config = dict(
    head_dim=64,
    d_mlp=704,
    norm_eps=1e-06,
    rope_fraction=1.0,
    qk_norm=False,
    init_std_qkv=0.0447,
    init_std_up=0.0447,
    beta1=0.9,
    schedule='wsd',
    doc_mask=True,
    dataset='wikipedia_en',
)
MLP neurons of a small language model. Each row is named by its layer, matrix (down: output weights) and neuron, and shows model dimensions 128-255. Each number is 128 + 32 x the weight over its row's rms, rounded and kept within 0 to 255. Numbers have three digits each. A neuron's up and down rows have the sign that makes its largest values positive.
A block is one neuron, or neurons of one layer that tend to fire together. After each block is what it responds to, as a language model described it from the Wikipedia text at the highest values.

L4.down39:129159165109139117114144047130140164164087168146137084095102109199112138127160158153124115129113119141118082134173146157123196126105190107112106112082183134123156127061102198101083107157188104122146135144102029084136166135106165150182183122155096147143197109162125068150115140100126177118151128193142119137114130128142081086157164169149097153137152153058093102145145134120096151148140
L4.down102:164135056166140124100029127134110172131124132096129087158115136116064094157125158097190099171127121104113145209079155174144145106105185149066173136155099209177093083176123162151136167143189117144091153093180085095083170116075115174140181179120135074109128138102140117139123115161113187141174122132130173171126182127143118134094132055181138104127146116161154137132177126099133089106128
L4.down225:072149128095122122130185093138128107150132167121173099095127165113140145134117162159131133065153161167097137109099173140134110112063119096155141115128149107160169135081098169107132173167157111138128079227105106130176096131118091143157122075111117139165144168138176082072172148087158144143078171121142144107118158123122145134080089131115121052134127110153140098105135138106109108154135
L4.down238:169112153095101172140096106145093105095164121180209127147153073181065071121154106123164113072103106133116145108117207136054115131089119141124134215137137170131113138113152156133146107132074095112159143105117074128150161108169142134133134129155130145137097088147140105097144099119090141111093126138126160061104147145165073166210096073193124082102182131141108116124213093120170141110118
L4.down250:130105081091108081134056148135102139124209082105136206134062143113108128155142136102129142121087175169143147087183074168131099108153114157140120184156104110126172135163145144173192157115093145158137153155153127145147125136076130131125124106110060108168073107146148168111144090122123110176133128130202184144108108080132147164148102124145126167095079128105102132115156117137177134154168
L4.down258:126105094144109214153094064158082107146110165150159179081097155142115151140142142138139112187111169143128118181121173122146182134127124136127183079113101189062152150146153136094123064121105168158150155115146095154121117120052148162141095102141166090151152119113146119094169149066060128121131182130122161141098149176115104185164118172139198135152167157113044092083143126147165092153178
L4.down312:132119114165149195112079139086138116133139109175167100102075110116119112133152131133152109140140129109144139136092163157133182136125154067081164145129081153105098096097172135146114060135167107114113155139141119178124122190132133146108117165132168158170101086151119119150175142164091143116143162158137112081099170115083150117161100122202170124051151131171042128148127122097080105101197
L4.down347:169140099086100102136120189189127097111156126170152151116150132078150094097118135112153074152137141158116121101170134183100180142099183100128107113108128110108103116136149148106179130154194062084123098132166104147124210138129160148146081141105156136099125139125117135163152092120143105165104156135121104117158093133093130145129116150119175124108158087119183146094089159137061093118058
L4.down365:101139098107122188096055133136106141156154170120081141173075088106149168107127120078106131132141082143156130109094106126127101114141099139100182093178097171140111110116191151113120110127145114135143080146165124144139095057164151123070136134130123148145102087070142138136088144102086145160114153095136175141123096067106111086145115125148133134134115190158152144137092171147095142177177
L4.down383:105105106184131174166119117107052123095120165119082131135141160166084146163130083108106135085133147132121122121115055133128146114144118178093170106126137187067088104139158090082105128081134120145115125140097133136091172126079176134129151120069127099117093087112128157147131172193109098179079130092135134080156072148123167115165098114150055163098102075110113189048067093108144134128160
L4.down404:114079163109138142099162078086040176111114165127131077109172101080164059074168125132125116074146109139130090084122110129152122126124131104145126104175162123215146179062135079103145073116127117113113130095133155134144134163127164121116134174088163148159124126154082134099081120188070124132171132152163122128123093132144141084109122131098118099111146115150038196120121101136082095143144
L4.down410:109153072125134133155126120141126090064132100096148110129128116065140140146208154135153087153139072123138106180125083132151076182096099119082108165159097092150119159128183054099132128097104114160119100191135148143132154145123127128087078148083088112181096062102190131112136138154116174159138143163138163063166119136116100147191141103141115103123097130138083184176090024152157103155091
L4.down475:145102110177167195121084104158119157143186116173132076113127136159100126121191103110148117139142181129119148144068107148102115026127136134109185096130091147161177119156197165182074115182058139095101132136088151148135111165135147129170158055140151115149142156170189132101152169118081118121148125139113109064121129130087176087107088176140139124128169157138142086115155140048154094151168
L4.down483:126162151127116180148097129137128083114156177073152172122099189122128094119134113175075137093197092152121074121104068120092195134165153135155160136147136202108152123132135152168170103098104191142137130140116180122137092158139114123098072046097159192135109075129129124128127162182073163097158165130146148119155125053154167128118141125168152120164129117141167149135148118160114083176125
L4.down558:107083112169159171096126100131131166130116098113203146097125156063123145150144142067091155197192137146139086146103107138127146118139229138149100142132122089157080107120151153120160151102180094135074156132149148194147178132110120167157085103098147177132104080126132075175174130144124149140138134173134137141179099124088110126111156117124116083094116125186068125129154195088130126101111
L4.down597:154060104151087133153129174107234139198112132166078146158117149120135082134142091137140119104105152130088082107131130153129140122095143110142132095151231074160097132170111148130110158092129161064085089118184187148101147174153138110206128139131167154137080123079116133129121116099112126121111108108150148137115113160097155113134107114113099102151120144135072136172089155168134144085180
Description: Possessive forms marking ownership of a following noun, mostly 's after a name and its, his, whose, often split mid-word (I|ts, wh|ose).

L7.down65:101058175120121109116086140165006093115156144099186095141210199141111126122103188106155113099131079162139104110033174119101097070152168074096128142135150178150156124092210116114115107102160139157119154118184149135144124107127136160133156142158120157127128130071068135125099125113070105090125055099121187158121155083072130081113130097120097108085139142086101107091081112101162132129151
Description: Second or later pieces of split words, often near a sentence start: year digits after "1" (1968, 2020), possessive s after an apostrophe (William's), and name endings (New, Indonesian, Nepal).

L7.down275:102153121109101101095181156178153116117129136149083099097136139109146072100111167135136122144164155107160121068072096158114140091077154096105079125152152154143107092095072160138155069092134115161090152136132089187128087152202121110176115100169160123121113190151169105145158173129127116099146146125146038147209094112117083094143142114142135115116133120126157140111127156143112092107083
Description: Subordinating conjunctions that open a new clause, often after a comma or at sentence start, such as since, while, when, although, that, because.

L4.down21:127121152142118146092137160177184061111144099142124190180105131141152088099127109182191121149122089096133119102134115143084148090171116173136157133146141183138141118089183142149078150107165123112141099175114144129168123138138111161111092171110124101156094090176135108121112099107161121124137119044143119141169154118120111096123076134155128146149104152146152167096089203105129175088114
L4.down67:177148151164091080065115171098138114086121121122141114088095118182124113148150169092114118135128138141180133104092152182106166124152155131167120114176067139162134114113137160069207088149141116131133137164136160161107160160095125165150146143097069056072157085137061109135128089154161125111121101152140103076150154081106121148132174128114110146145192170163101134092145113108073094090113
L4.down170:081119177123119203132137158144142086059116175074120063143088147078148103150180106120129147118130088142126087088126112135070124159108117121102105120081136111162132121144155148151088176129170134121178129121114182120162115194137095094137199129112101151120137170091064142114098168138126145148207152112164148178127134138147100170147071128076093135106111150147091144147152148132150119088100
L4.down194:135158160079103134123140097158171087110168114151093151111097068128154162131115095157157160101082090145160145094162103132106087175137145148140164118161152102155087141123139192118077129126189149150138076106159069096134168138181033124131093158159117082100094127168169151118118129141177100141182094115120137081118182127125158081119178109078111129105075149131150171102121126118168175076118
L4.down265:078135067126106122132186087141140114090093098133182102140088126141102082083133074168153128161173091131094239112061173142107093091143141087139194074188110120136115087101138100154064098161119120106135123112148130113148146134196164116107120093194141126090141139078132096149093151109107124098130148178105130059146085212145094144139131172154102103125121120121145111152168125141078126116105
L4.down297:119174184056073132098144104148149090149129117144121096140107158116104090140138185149097144166166119132132154136131130125156149092073139148176082177076118121196099147169146171113154089103159135143074106134140116141178087133150061112116109097184133047115119144128089128108153114150184127108169125116095170160113114105113083130118092086159163118136111167136209094092098122116133143115155
L4.down307:088106081107134157105152101079133130159131148129175177142137118080136147136163093114129164091101124111040104095141077130140129162110095129147143129062078123155139057154149095146149106160144113087141188154142144162127167174135120128160119143133055123082143128122101123151143124157150153172098160102144188099140134135097120115089107173132104081138183089094200111050122120080118126170099
L4.down370:123102104144107243069154133175105201090143085124093097125098092136116124160102080153175102127183118077136142143127102136143101149150128173139120108135099094144123144125084132142116078112147081121126151078103129178073183114169141185115115167118126150126136086121129118124162143109109086141095117141129124118170080133122137121091157082092175115119129108163153173123156096128113122106132
L4.down389:091098124141096138152121116081111127098153140146123185114126122152092077099121122102103165115142124176177095101151151129161161099158170136125097072063214125185136163101152136123101110141104105127161145148082124087172134133101152150058111113128123147174137089174128142132140124145137121134141169218158125103137109091157130110095114073173125114026113109138059077148090112119118157113097
L4.down502:124126118157136123081146113162090117116128103106128106080065103158189147066127133089111137100191163076070157123097130143173175124118099119124173120138158145177176162140104130083138142102137150146141078158151115163093123136131100146088085171097134097167146121128171123155087130115205083121100156136027107087090098112137170100159094120138104142135108142175133141135121149106096113164141
L4.down522:115113124163171141109206132110116126122109195146055128141120121122099107104142167110083089115149090151086131124147140142136125134072112146097140092147056141122166084122241143138137061084114192108113066122116231109146198137135111097110115097170116156136131138099114081112073107116046153096100097105139122159139176153060140136121166159094115110175102137091068110206163126076121140106158
L4.down591:086162050146180163121161108140125084071105074191202173082062065130136083126140148109187075115153165081109106121123103151203130194153064120133155115183131136132099077182119110138145090118130156159145161106192124122086129164100115077041117099123156084126101092111134174154115133117133154126155138155123188126157149099162106118145069092150127117117131086148103115147161156154171138146154
L4.down619:168092150085107161153225127145130140086092150127114147120152101145174135100137162141140096103163099151154165156152091131114129137122142107110168166197106130129087153132095150127086181133115166116152052083118123147169088093169135088156114152125067189153164168149152117140087174144173197121127139087128134109108125110086148150151140122133074067160068204159160174091118177109128173137127
L4.down635:104163075147134139106119131158127152130110138103118142134099157146180167107103102143171086055120167087113129170097079105165180159083145138116149101215135105094185171157149131115142120134165078106143118118152145138138141143116114081108105115068149097116080120134127162113203171094125138133136134115107125137134148156134164197141142152092225143102079171137145119079130114130199110077067
L4.down650:089155150179111087165142138174153121080120064169076151091089157106122171123132151110138135134144152142197076183160157197121155115135102146071086142149164099111119155193107119143158054118082106119132189173148085142121116126111107130138107138151156110161128141158147110128149127073180138153123119144108108089142170182099090121127142063111139127147111180110082141108139132165158085120122
L4.down670:098119099222171110147159104138076109123105194130154111114128116120141171129144107122091132068156159088144099120128162103211142113140089083134174139149170170124159120131182096111144102153103176166127094075128190082114143139097150150076144112099169108122161128137121128112101161148145069149130185127149116102100144173128153133116157109141123143120106112113125168091105092090142115127055
Description: Second subword piece of a word split after a short opening fragment, especially "f" after Al in Alfredo and Alf, plus al-ways and al-Sharaa.

L3.down47:145146167128083109087136089094146109165158168185115140132123128177094072142224098124105166075178131166124145124127153137132083160091147198099119130165118122101110125150122083121192161128128085138122168080166146181145141090157097176168049137153156079214122094177107063079082159121151154190165133166140097102122136118062165159133142124142110137108104134126183080215127136152126117057100
L3.down112:097122142131119104122171145134150151057160093143099141141123134088139117136145147133068129136104099207158125100120068145132110133175171118098130114130141087110203144094187096157111106130104091191131126149098112177117153119101123169089115126118154170170111069157139204082172093111112152132181065196146166096086130114197121111147102128104118137152142160163214198061091136119158159080137
L3.down348:115117136062181113133112148150096105074186138200124125152102172117131158112077104138147120161106149134132166106143141116124181187142136164115127098134171108169124152140130178148120105116167084118164121101104082115085173106123139140177173123117144185112115122120162162157132074136077135087141112117168145136099129126146054162207118168113118157195133124129218095219084149170136110110074
L3.down422:154109099071149149127134143081167109086158149113075162107147141109083118153148089103136137144112091114164076108162121107158141100101146121094169096161103188047160101119084063094082085131109132142079154154138152162165123124124164091128162106216157110155123162126142125114135172200078111077168108120180186130121175171180147113157121104139169111095140060187161116150102083133085123124062
Description: Periods after single capital letters in initials and abbreviations (J. C. Penney, D.C., S.A., St. Louis), plus some clause-joining "and".

L7.down626:148138094161156157110093119181096149109169212093092072101141132110061096129160149202196156101169108147088144144142134135115109091152142116128109109134112141092109127169159146123156178084159160020148121166122074179200117096109115115150133117084142137126152132133173119142161092120070121107113124170101097136134130137165096214148124129138203064182133097126109151105058136081124151121091
Description: Main verbs, often light ones like made, took, became or got, right after the subject and before an object, including verb-completing word pieces (g-ained, purch-ased, bro-ke).

L3.down78:081143151129148094146147100119070173162053139151103062095063160171176155149107126117135128099111159163144113172154113083087128100087122140115188148146165161162136085176174080094134117130132120187114178179100108111147081108113115120132155108167119059156104110149101082156117134079155113147143104130066131105147149129141139157089136054093119094151104073100176096095107132141128197195162
L3.down161:122087159144124062132197098094058163076095106156134128096111157121103114157168133176060073109168105129117093130148135150066101151093113104113130162152134068143081105148142162138096111149158115131082113130138113072145148141159150124144120120070167149114161142187150161155103076105167078158136127185132122112093093200102111106147119142061133140116138109174148112110132167167117105131135
L3.down518:170079095120136151076100108092114124099101132141153137105084109094122186096089057083130202165116201109165106122085073064131146154097117120142160127130133129158145171180160128124147095175074097099197120142115179173136161123087094130084134091081127072141110104185136153169122152100133156101123154115175082124122100119076113141105162147139046150163142118139083106066108181124104115148109
L3.down649:200062104121112045137079174120147107206089100118084141121103141122133170123087154135114090097137133124118106121175121137139094110129200089144125135074165159112158113107101123114156112134099114113112131125116179141067154068170144174182159108137114141169101137142135144119110134099124115146133125157183079112092093091065132100157177095162100133135186172098099118133073123124144079121143
Description: Labels beginning a line in infobox-style key-value lists, chiefly Website (also Playing career, Location, Party headers), plus en dashes in scores and scattered mid-word pieces.

L4.down26:135105163088126160172098103078169188131102114143191131058141154082110152024146095130132150058144152145115143146121082083137125098055173110104154123137105113105127085154182119129087111120127116144178125130099170108140135136123102091146080130146123090095090151168128099117162120086122120165112162138174107150163112145124129111154094153147133118137169127161085147157066146111136169094047
L4.down54:128132146170092137105094142112125117144144116098160162038135143159104157116136130099100088147168119098154118101138059127191119161108127111147096100118137094060179111151111113166149071162162094118113091159163108112158141164133122126059125185109079146155142066108117124073080131160051149148133145074126134102159182140139114101143080135105153137138158153075104182133078111090143140159144
L4.down64:105138078135176105220085161129208112111171138091085065131136090183127129142114077129133114179093150147089125149109157151167130192037136143157133175153150155175131156169063104038142099135142030118111091109119138103182042101119147186127170127102051152084120144093194141131108110144096172156152122169180131092160175107105153162121152084138144134176132140137141126107138146131105180103142
L4.down128:126147168125166114132069151113155122138097127120138104126142148165163101160150134093104167132119148100120103166219127079142150142141118106120121146160119115147085105066100060093142142062110128148124141114054078120104126137074096159187088184191119158120138161120079179079112163174127098153152114115129084121099113066105122113117120114129059112086149078194199152123110170141073113112104
L4.down140:096112088154150096071158156128084091150120123093070072100104154123119106063129127115048146087150086157058127170100109104114154124104176152102089169065090148163100104122197149143125163093105176169133093149100145151112131169125146152100065141172150091118095100128077160124147117097135121134141102123128072138123123104140146125126116123118163077111164096080149102174071187114132140074152
L4.down212:121163119157182066115178142119146114111123128139122144106120088111112135116090115100125133121120107114126176092157183119137075156095133106101096164182137102180110041157158092114081157105080078147140115117141144071062109108212135144113056122167113160154142199084100143134134123112124114143108088139128080181095126108106126137104142118133161168100117151149132129084154154096153112153176
L4.down233:150139050085105127113107150171101129146134176121118134071150136163084124170145178116081066146160143126169082154109151154157122055165124179117108100128112161112082130090189115164173140131095127173150168123088108138177104122170085088112125142162156152105111135114113121132178099104124086183139062109164090109110134073121052141165123134080126118073168074119158091161156123087129126062096
L4.down373:156091098120196178109131128113190146113095162109125054079082081116170142086108115145097108138134117141114122131176172140091088170087092106139093150121134133104201152166153143162102114144124112154122065155110191178102122156128116070162108119104147189035120125133084104153091142099131127111076166139107101122091113157120168139194167101144127119156132109142136063085128168112118176111149
L4.down428:085098110183122055113056134125114110136069125149116166095161141072133131145122127116076174121102080129093124131153089064105114047072065075107160131083136134132141146144193130155101094135137157124125087134139101153160137154130094157159073158092126142149135122179160100107081135106125172090155187159141116163137124184126138128161082159106125161142109075103110108119132166110121160131120
L4.down437:172149096121147126122063176150127113122128115120131117158134112069138096144148145160091143091164219127204109118153145147175095134085176134115112049150163129123178110092105118167135134139174113115144152210097098199117180124088126127156071144127114106172138073142116108187104060108150157147161175192167100134165139085123128177151113130133117123142162138128171154124122154102138113162141
L4.down446:114106082129126117073167138112140089116125109110155137112162134107095124136060126096185151092107142166029129088132147171093114170107183088113126129088120255112112138151151157160097156147161089172141111162160090079154119110099129082097154084155124152203092109130138117126156168105163092147130138123165093139158160115128171065143163130132146095122138135085148109166054194091130175156127
L4.down458:112131080149106202094130085091084105111116168140118130122074161162161054105112114146074143123163134153151130103085148167101147163160139138147159116134115222172123134120189166094111156143149095112114130115122181103112137135126069122082083145132138137143117097135086085153164110129156088163175119118166116133135094162117185113146204144159107137106159125104143166092088184168101138103092
L4.down477:098123095078164218134083108154130161121177127149176116121167130100144183172152118120161102114100091122100138101078205105142096137136166104097213152088087072093139118114160098158087153162189073123110068142086187068163188125149152101169142147127142161093108149113080149129071134135097161130119133153095138159166140099196120156096118145143105159150165139093063163126200109111121089125121
L4.down667:137113125165119119110136143187160086093073211122150115086086095113139103146162154171163081111159112145123130165143126135114105054104148131143150121134143113105106085158101194159160160165078174127105129103101078184085144155096177198121098164106153168151148129147114132144110068126165036121153093126092117081122082103115127074153165137147145111053171129156093157118111132091172085128120
L4.down696:070132074124122135106119105150152131109162153028144128102054131159120131136115154094113156140119081152149139123131139131162132085085115094070172104161094129130116135163205062123145126119226144107111112132133063160152109118134178168131123182093188190134133111136137101152109149155121184159152141142172065127133172091157175111140099109124165185146113129179063099079173130157162137104042
L4.down703:084097085180085146082126087147107113167130155099148173123077116145167150113109114169155094171111146133130099086070143099142106108123167190099097154131145068119146111113103107149077111129179169159163164141086136146086115115095144149137124064090165025118097111169123105190132163123079128075137101113120099096145157161149150117143128130095158140137054110124146120119155116085151091110174
Description: The word Website as an infobox field label after a dash on a new line; weaker on mid-word pieces and headings like Group, Doubles.

L3.down42:159068119115132140132164130137100058108216146132144131154101125123192133109121107095114120115167126122142147176135111069100112165112137142151128098119107142115159139141165140128153196146145133086134126086085123098101129126099112157080117096134135148108112084150146187162108138114129104138127130159089126095163144135147151218109080113148178107155195179158192097159100218143138141128121
L3.down94:122161117139172115169121126155130166147085099102113214125060182149090140151184143144106151157128098108129116130140119088130102117119066068079106074120089140123137080136105146099128099134111121143129139133143106117144051099118198091059081142114113165095105090100131116150091176114128140136075117082159159157115084123148124183091147123188206143093116112104126152117160117103118164114085
L3.down101:179147110156101176063103153086150133168087130141132085102084122020122201135189139119100129162106119141136147096143082165152124042094162186133138135161126074168108163143158063116126134125077143170127125117105069164123165111105100068171094160125122170178095112141123103107135128110176068147086139187124095142103126086094110138126157139115126166081119079093093159120168096087111123133170
L3.down545:135093155086149097127189095082172102129143162177088059114067103122100129155117100089130140146185129120074078123081111194074033063127134130140090152134173156132111067104087120149158124120122100163118103152114160127119141113136117148148111169082130156147119110158153081134116113120140071081133040132182109116143111126112135066145103112127147159124125110115066146187137149185125108216114
Description: Word-internal fragments right after a word's first one- or two-letter token (S, s, C, G, Val), as in S-le-eping, S-W-E, Val-ent-ini, C-urt-is.

L3.down256:126113139157099177103178133142217124134122120093152133129089140087132089150218134148138098160119110126124094119148117127135093128166139129062165096131131137115081084131102175129034089099118168123129172112115133117106113132131118089141141171129202109147150123144153096104127111112096131149187135118138127119111148165133086090094109136151134103114108195102176112122062127129109101102151
L3.down332:132115142102111112153140091115151133135151181181227111094069141153127096105127055169160146104174075149141129134088122150085125067128105166127131090090095140130161115150160059121153102109087121146134122128129125115123155108135131113136146159155128143192113097144159063151146093094117129075075126137136079097152129138122128138125112118142139055098197137124126111089151129111147118106145
L3.down413:170124152106197139083146056133077135134135142140136128122113120112075097084205127070124090151141128159122091103154110130172127097152160146161116089124176107175170130087126107119104117112124140047139102178123179184129105139093154129084169123150135203164141069153050116117212144140107089103169112138173146091128147141153138153072121141109129163190170128103146143147137127143065106137142
L3.down505:120144129137058171086118124095174117086118129142169133110078111143133120129116115137172109190089151120165123106194100157152116113103134146098138100117156139112129085182088142085107089111099115177137135153153185119135121121116195065128168098120193070127096149117128131167182101066086064195104107173099071124157161165102141092101113102105105140108132117172033117081109081101156105088151
Description: Second piece of a word split after a short first fragment, strongest on "ts" completing sentence-initial "Its", also possessive "s" after an apostrophe (fort's) and mid-word pieces (ex-amp-les, we-ak).

L7.down92:110116101073168182093127144179102117131120140121114083148100154081167152138165144085162173159142101169160107135025140092173068192151115127155078133183160133083142115110158149127115074144085108188122145124109106124130128182115116096105123118184110123127037155102116169102082174137146125139104143164138091127128140057153141123099128098129141151136109095085166061100155129134130112178095
Description: The hyphen after the Arabic article al/Al in names like al-Sham and Al-Halawi; more weakly, mid-word name pieces (Mc, af in Safed).

L4.down43:098151113145137145092118147103084019105115146184147121133122061128108102129158089153120145082128112103127118138112117076179180096126130157171082157156111172141118107107107138127147162097163128104122132153107157097172105099087109134076199099112142122127192151099067151159108114147170105170140139180117100103151082127182112127121117129106129093152195138079152161103105205146114148123092
L4.down73:117181113136097168105181154154164144134156114102104067157067153132106159137079171132137104157126149117154157131080127179176179130155154182114139137119119118157107145121128237125158134145127183154186157083138150120132162119118154150151116128115184062151102096128160128117202206096130135129143076164072143105184112137104118137129105133178103138143140125130133143114124165103182101117118
L4.down174:100162145126160138148149202114176159161139121141131105151058153159114115144114112156111091109128139104101141124124153100091115136172110082112097137099164141126104150139088109129170135159172106142069075173129138085152070132090134133088078113126155119143099088160149190152116146159175041100139121106155110182135102145131179152141135075140141113115096156108130141073182161147074172145150
L4.down358:121080133109134156164150101161157119127071082163150095046125126103084129114134135140119207125108150150145147098149105103060088170140114098127139142096090144137111096072140143132141144109129149127146124164104148143193083117142069131059116137119112073141115191116074159103166186079177163093158184113093064151152040125180140133134115123121118077125154150199131105106161174083172109128126
L4.down364:134133158096142116133102116124119136170161134091094115087088124177156094100093126094145161065140099161161166116176183149138096117136112170156165144090122126164153108096093087112188138085144187162159091075112123105152142077145071129134174104084135199111117094135151057118048209111092109081151090183118105089082077095094112158158120163156098159163122105113117149133135173149121157165118
L4.down388:093170148153105113118150133126089113111141092148146105113123158113128087138143103139136083148133143115165123147119078172137131080171103137140122139110117144104142131140150123132106083120135090096141142149191131067136097176176134138133128095108189113096147116079055142149099150108154143108147108114097092125112095129121085113132150116128133126135094103113075105136130120164092076068164
L4.down415:164157139128086159111089155116077143154139159136140094152139123125187162132111106128147143207123144164114159171119115100170114183123096111186118124094105135119126129098091116127121192150057102128102125104148104131161085136081174077134103154123116173151135125108159144123121110112148036153098133131166110122108125127084212098092169141125130120156137087107120111160158113130136177119129
L4.down423:177072056120091122098152124182148167162106124130137152153089147119143089075081150093168151125118124162082142099117106071152149155155153138162148100138150117141148069121159112136088081118155092153114197152092103191147097111114127116135085123131113104158133106097136159127130103104103166137083127076161108145127122137166100118182132130171140089137135123139142135082135140157105146120205
L4.down462:087157091075095103147119189116120144098094109170106160102092162089131090138153201095106101089150182087110101145121140108164102156113178084137139166099170136147096134163121129161124144080168135145176204184073089171134138154115123101099143120162134083179136092137131135175156153110138161098096097106139117097142098139029104104129118163160100080134115142078082127117140115130056115204067
L4.down515:141174141148078122137167129106180170146107180141131197133092133127150071117135110098095159076114139089142124110153102140140143092127099156089154076054195148148184145128134109151178127085129046106176107156110116142132106160102137093100093117121150075125139159126112152056126126130099103170089139120148126101116162118084090139171079135066143154086107175131191156146081093078120106183087
L4.down527:084172124108132117096116121108084108115176117088100126143134154122070055152120140187166123138141104107110114152118107117102070111147121174181118122134101165168120132166160169127147151149105168168137162094162113187146097125146155159080116163154175107084100147198147111140204178107146181130163118083105128131145183134155168052131139091160110120135096091122110133091188074129118155133143
L4.down549:108094128103126153089114096142075151126150085133196064109144146143173112160092177159130104098082122108153095117107172103164092102141117145136045136124141188093123104092132092055121089087075056127094140120128085156090123103120160078075129100130114090129168156038108100178107120147108122144088183150121146072090142143108160125095123094108120160126169081131161161131107079139103073158147
L4.down569:141156164129155129160116153084135089127098096131121192148107087101152084094100073194118114129156148190084099158127133105084158117083137114106137130106178112180148153186106116128113185117135095072200120107136154077147110126073130132198113139154122181133100142163123088115114133118166152171104096103117124139174170095144109152162141116149117159171168159118207167167102150127114120163088
L4.down615:160166145087195076142135036141122116140162156159080120115113090136106132132107178183179101100121127139129129105166115095138123042124144145170089200156182110179159097143158177192124146156120149094091153132097137107097103103142148157113036117112083183110176110102080139103106134095150123175152128091111115125128128141093120141052071149145136167118104139141085139169144102135096171146140
L4.down666:116153155138110099081084141119117095142100145167138099107180162196069090158139065146123110124178131122131123098104169131152135128114100163113124098171115127147117108124193153153213135113129141083147137129168115148144193186165118125103119116149155163134121134050056111145120115183137066158110134165140107083127164118107148175102151054118100103128159181139156103122151092115168117070137
L4.down694:087118140122157092168124178149120095155128133095138078124078138129060101102094154152210095124099159119119064106121115169096128099150168085098134128095127112116145129123143112157097163185177151124105090126142152117131135196171095127097144132121096152127142134095096080122157168142212213197127149150091146146153129182122166100130138094146119088125106133102091150128132138118111099080111
Description: Conjunctions opening a new clause after a comma, such as and, while, as (well as), although; also mid-word pieces like Gr-um-man.